Weights of a small transformer language model: width 576.
MLP neurons of a small language model. Each row is named by its layer, matrix (gate and up: input weights) and neuron, and shows model dimensions 144-271. Each number is 128 + 32 x the weight over its row's rms, rounded and kept within 0 to 255. Numbers have three digits each. A neuron's up and down rows have the sign that makes its largest values positive.
After each neuron's rows, "fires on" lists the tokens most often at its 100 highest values on Wikipedia text that the model never trained on.

L3.gate746:141127179134126100181163164142072130067140115128124142104109078100107112102094134152140097096071153140058167056146081161181119134093154062160123118150114084074175129131177068161132134117124136160139157105148170117104146102070136133120152126109135158111175109119075152134136147116124104165114123137125118118090098188082074098184100159118167063136139080122136122132161133171126118121140
L3.up746:068107127147117174106095130185161109186102112125146161135102107137128144164121088076143098111101149067113150149127131082157144088143111101097074142149079134170108121140147159163090119144065053128102134147104066123130145134110164101141071068086075125072077122158034131153178091141118151131172122125112124137110136089142120155157134142115140129138091171128182131130089129090118100122163
fires on: "-", ")", "–", "+", ".", "%"

L3.gate503:125068147119099102119197144181149098102087100152104135131072090112128090095145164150141126117084178139116124130114126141124096129104167128142141182115166117126169158143117131179140051176092111126097072074170072159104166136104117165124092116179143119164117189127143116103142158123140166141111134120125126153155089133182141206142165107154109123114120103164061158127150054088062139150143
L3.up503:108129148148079109126109109141103157045154134145154106152134120140154146075139204098130123145215107130150110103180129136127117156103098109110164175079161104074113150136151090133123072160158099144154109099183156150109164091094158154167174099108101089183115126162052163125193155095121166123110143187079138128137144120172131119152135111139120132116068165160114117166122110086092158103191
fires on: " |", ";", "50"

L4.gate933:088111133158098091132147154136108130148094118117158122184133071149123124126189146111150103123100127089124215128202157137099110125112120155158140145156178131124114154095107168144142080125140136148120110088141121168109161099081096170097138115113104094177108137138147161120143150122122129104132142113129066134184145143113124154141096188113100117105128151185141131079192123171068148093109
L4.up933:100136114158115102178129089217049129146094141155123117130111146065144044154133142144100134166146157116069138106167093100184119167154173166131185124139112148123117167161143160181077099157074149156136174110166155126100108117138132138170065137056162172153151073161143135157096106144143156104133139170117136109124124115118139095100156102097132110107089114123222115130171178125104130111097
fires on: " R", " 3", "ab"

L3.gate662:142198171082140090094092083147145097106118125123156139093186133122085139094135125169115123129142178104092207107152129104112123134087123142106095091093076089129130136129107133143175152154191135181132169122075147092149130161093113179079095194107162126139161098122084124167120097145157124061101063110171172098117078132123129187068144167159130160143222065190072121119170065172139154144136
L3.up662:152086136113063166100103131101116159197119094110134127160147125180150099113170212059109097114100079118129101133149124107113146127089137106151120157186174124127107142129139124142162126113083107147151110134112121187127049111060120053129150110129116178135081120148122178139060088114130191121154140101133185146174182124158146123114135161091130106106118085130075144145167170163128118126160
fires on: ",", "-", " Trans", ":"

L4.gate604:146186120177107105100097182105146143114156133140072126202110133177144093119112160044148164139132069144104133107116111164167101114105131120110099111118152155166096139141130115111120084176109200099144177129100144155198136127096076117125105135075143183125150134131074166092127171183098072144122153166141129145131166190101196091084102147143110092144190123112165131118220077156106147138119
L4.up604:118119154096123148129132104161137145098128090115124102129070100132119143164166137170119155152134087156150120097183180184160126115189078173106197124121136153082084154142141143153095122132123129115112150150102101112046192086134124136166148100103224099111178127108134139077132134121117116083129156168190132139130104062172090106099127079082074128095071170167113106123141124171134122139165
fires on: " R", "R", "-"

L3.gate1335:154119133116131175127132139107133145123109125143152124059125112110090156164115117118167131073123139120122112102129099128060081107179115106129095090107182094121164173179131162121124105183138133180052115130102074112133166115138150128145117101110090132152119173144125131189104132167142038145141135087149110188143204148141148128120080141125147068117112135137106095023145179149165108108090
L3.up1335:178113123154080152120096125179178077157117124181094075120095070112161102122178083068140115109204155086097129170173141127132147089118189154151098153129132118102110093093218160120098154167078164091170076112123105087185199101024165139166092119110152164104047190183135114095144175117169169130178140170116194083168156164126162114202074170152110104167108119167072091055126055116123091119065
fires on: "–", "\n "

L3.gate757:119117130181174173111121111137134171084107150159081114106144127131113094120120139151122092135157104156099115152110101179115146148196157184174135115100139116140183150106156120127128134130121121143168186135198137121138165126096108135112113101108113086176134147116144111203180145118143088129153107133172135126144111130163145142132159107138113174179115166145120130095142102122137098152108
L3.up757:102115116166111126091144111065158093112065132106160141124160143135121103060119195105130080148145159134122166138107170133080061168100132134089108149158112112101107142189130118101122165095161137093090096105128102141158093215117118119117143110101128119104176134145098109125137156152121126126112115125087135118145121055160101122126130147125187136170101151110117110126118155121165133154145
fires on: " World", " zone", " International", " Europe", " ("

L4.gate457:161142147107098132165112110126151114133090161069122052192108139094127160112118162101134155140108128113150089070125160148192132157148140155113071151125145124103128217211123194139103183123083129104115172155138075109127122134146105130092108173106115105111187156174134124152112155168126092162132133109146112088121181114133163100137122104117096060149131168089136111151127130177131078101199
L4.up457:104110129090144112132152115065148160101069111122104110115061194074140115101193105147158132108128130125113189182111124131192084178130103125131098135086154086144124125144060166137153138087183137057114082153151062118107099126096138131147062114141105160108137118156132160114169102078052132108152150124134128109140156147076138154130075133166167060050115155153154196111086200112069132127107
fires on: " E", "og"

L3.gate843:130103127117130095114182146188081143154098136114116048095096093187174126186102194164130064139109129124130092092199111095093150054162076156138123151142128098143121185177130082149180082181153097139123058132141130155138073165118158105087104132145100165100125155150128146189153146141116185090163079148138122143154048150129122115088119181199083125134159092110124174135205146160125142167133
L3.up843:157175166054115164125153121198129153069129139158173140077143100090152107093178109076177113161124178130159111102154142171099202132173088161104126121135063078195131161176127151090071096124157089131130157121135090107101064073161152193153140099200101136103130119140094098083138127095118122158116191166138128124192095130149112160144098115120133111052093048119177122161130111112099191104079
fires on: "-", "B"

L3.gate161:147150108103100151175113132156148156083186141167129120115094161125066158111141122121120114084118147132084098084123073099142122080068160179162107107123179118126113136164154141189166117111187130135150127097147159138161175103137099168141142161138138157116188086183102189139081111061122115130082122129172130155149090116097122073092111111120199184093149141146092130183160111106092101120127
L3.up161:146130130069130078090059100151114188131152067107090164104128159097107132104122141132138130080109161079153115097159123097135148111175093111092119107175115119095074156123089154111118159156140155138092089134148085131171153112166141106131129161068139126133135140171139139168126094131099131166128077101097147136141068171108150160160147111058131120108102167167129185127164085149138129143140
fires on: " the", "in", ":", "-", "–"

L4.gate301:085143121108126125103107212119170113103105113130122140112116122133099132156152217195121110163099120144189140125133138130138174099121116160136139137116086146123144138121148093154137091088140147114121176098109167174115141120095151126155163106093144117100037115118160137125080148078131138075128183145139075136093090085032145123102171054136109061118100110063106107067140176116109127107165
L4.up301:178134157122107102129127215106165088116157103131089083092105158187062111133113098166143145171069067170069149087154161086102172137112120053100175106161144126151175181065117148138133136189126105161086101083106139183111153100145127106138162108153110123088128147144107175184128159113105180106082130174100114148074127185142187173097127164152151162108138137141110106151198130159148135121195
fires on: " of", " end", " until", " arrived", " begun", " 17"

L3.gate997:113149132106133145127133113150144107119131126122113145080163131152158136142143140123160129115148138112124098109164180166087197116131164086132142081196206090161168161077147113084088141179103133141130146167180165106123168120150147089104070144121153091121153064140136099154191165174108079184156102179070105114171100158102115158069152202091137119092152141177085126091127178157099120069160
L3.up997:111105140126126107135186203096165118155132144093154137195069095196090127119096065086150159117125074120125111153109102050222118119168125130134093100122146122148111110163150084137108084080131112106174127144167055138173116115168111151142160095157115174093154122094124126110114091112132154101120185094185171171073145106109134111136148156092117143099127143086137192095116144138147123134148
fires on: "P", "p", " United", " rep", " Website"

L3.gate875:128068119134172157101143127083147151132145130096082114113144083112100111105071174102116137097157104107118106144094154090055189073097177075126105072208212139076172132172160172111070113144202145092130113165065191110175142098170110139126107125146132152087121083076131096191138114102123144118133104048116153148081145088129188123116094109124146186153071129132107097113030089125129149130138
L3.up875:142125135051119098147105137203060081117181132200101092184081043159127156126103108098151154130186152089115106106162096172141138164127042144136122148094137158125076209110177135150135144105123087154154120121078147124110122135073153104122114093113115116105182145134159180111131153145162120154154130192164110147128197120122129148139193117131108159159139141129093150097162154091152173115133
fires on: "–"

L4.gate1073:159173085114114144067200168160102159113108135180087161125129148179101183160141162152108105137103105117092087082170112116149055121153127116115094176133160075175149130151159142163165171181182108080127106184126103149163105167142106110146136129132173086124078061177172124148167114109110101091126126124111115182157149115075137171195111146144195104156110095153141093136117189114189068148146
L4.up1073:126174098102191109181255145138057075159133128203158133143098103117147152129183137094151129168143122145099149089169148096151183085131157206127109119154125128125194131125174108128116112059171138124171131126138102123113161117137103160138132162196150087142173140136130200094158166143130099137144109129207146160080128106174117186160120099116106117112060121129130128157088143158142101134118
fires on: " |", " to", " (", " +", ",", "-"

L3.gate870:099153099111103085128125158152128108167147140155048112089154127144133114146186104128099096128118147129185117099139162063132159135121139171125173154092134121098150142173107097128140174113094165165113126140126076124142066135117108157111082140123150143164136104134156161082108160169137170095143195140098120149104196128140123134117179114130119114088170134091102120157121111139137142097098
L3.up870:136102178130125151140133172215141112156067126110136110150180120170174174138160117160210132073160121142122148152148109189145079121173116175108179129163115077117121146192121142176140128104140098088086143115075138126095104135142091146142158156113110104086153081115104154166147098097123109099135175142122201158107149134186136142149094169164106200071080157119142093132117052106121120084134
fires on: " N", " L", " R", " O", " G", " B"

L3.gate1143:123133088138175074084138192136208152142135117108120137117153118105182131195130166181121146101078131119176131091117110141093114078096138103139146108160110101043203162156076137182079155121140129147119103123130174111090125147157126185163113096118070107111154102145198151094138171149130187122090103125109088199078075117097167108025113211140130164075112188140129110126135090137136111140109
L3.up1143:196148092141146104153108144182144190068098171094084092131121120126145123123122165191135121147106120108092167126144079137137133064081117079127147131119127178061145120116087139169123125112060136117135079200149135169067138126166118088134126162128075127123142118133149111138150165111094109159119142153169130139163163103096196187078117150107110164108191186185155106112094101108095117171134
fires on: " of", " Top", "com", " 100", " best", "est"

L4.gate90:089160194096172103119103134147110105090113156092128153153149170102159165137154203140117153156136181125135099093141154101154085127119102173104164097164133126135159159085150114116097182130165087153138103115133170163127108103099151072142096120093145106119126102103175079144101147165130138101093102119115128084155123168101141118131100130128161110125096114160149120116224129174157140112171
L4.up90:154152093157133111135157136094131138146111136183105150133102132115146085110130165130164148127145094134158152121147123066151088148129180053136126080125111069135132097065133125075088124121081091121127122121134178178080152117124161144104132114154106150100121133148127132153085146153153137126173057150127127148159119201054139197109120185123101154180136165155168097117116146159131139107150
fires on: " H", " h", "H"

L4.gate120:121107122082094121052139124145164130129126171180188125147139084066121123132150082038136098174145157078191090115094049175162141114147122124143088126129118090077166127139104114121123119223116091113127130140160044097122172113133135116098140141161142138148108171108114144067149095107117147098142104127141086088143117192107173134095157125121184160087109218134167113082163125153120149100102
L4.up120:173139096104164099096105211167118109051163126112087136158114164141100144097108133100216134122093133178120161143202143162199127087104113128076098121122117124164116087126174072113142091148110122126117169074215107128109170135121161181195071133142089114148136117164124093099133113140076129110146034101168072179139141155179115157108134147092142141070073078139192138091137137159155118063174
fires on: "f", "el", "j", ";", "7", "3"

L4.gate972:170140150143134148111124185159161106107111104092186119159137136114124100159108178184099141104148134162128173130122084063109134151124094139103093135119117070193068066139143125108074098154213139118147164078127135161133135113156094120095104099090107142133117108142112082083122089145099084120066163138156169117088113164094107107120178122143163174093185123176077096119120121197177148133137
L4.up972:125152121188199099082094097156112163127101109123144136149221064100116135180150134172141107111162116104115138120129135152156138166085081141117094149170077129121108153107147204108084172095143141163102092103128154100130090094134189101133181094123196124128140176056119141107114149136106159113170131120089122126165125113175145107122093123053103179112094111160126127098141139114033150144131
fires on: " R", " r", "R", "ob", " Lar"

L3.gate1177:129121152117087147137109158069134127189130138104089109140140111115141137128127151128094124180061142139149107142191124106104135122211072116104132094121081138156073108115195106108228165114130081065161164100106115112088132194121145162128155159119079176056168081135125128122123142143103177125137151126097137108131083174057054121140171124174110152149137179152134083131202189129176158104180
L3.up1177:135148085106161139164082158115148173086193158113120096204110163104092123114194091142182113154118150146038134126130074166189170146098110129127141159079124156156140116128177109157075141141102127092201096108167085114145171148144170142133101138122094130140112181121099143127191111137173124094104120136156124117161114138186111090102159129150103074125191210160147179102115125127061158129101
fires on: " E", " J", "'", " It", "W", "A"

L4.gate1217:146159093118134139167206126121119075082221170103112129120102119151166144119107151100145097135169171178084151160103136142185100114115171124127164155166128123093137100204107079128099168098114154146104066138156093091108098147134088165121182116189155105145171158101173109115164173060128145130146128062146135114144124151139099129134133055117124064096103063097095125118159122126090068207077
L4.up1217:108143071131124087097184109132131109096151110183200124132168107148149159108075122137116115104091188135115137073095190110121082165139137035190199118092107102064133136132109164060129157151102104125099132115145120135127148116168147166163118125118126124105026167087137135151152164207106114154138083214153122093124103161119184166136152104090157077131121120087122163133151153156101119146106
fires on: ";", " sw", "w", "W", "r", "t"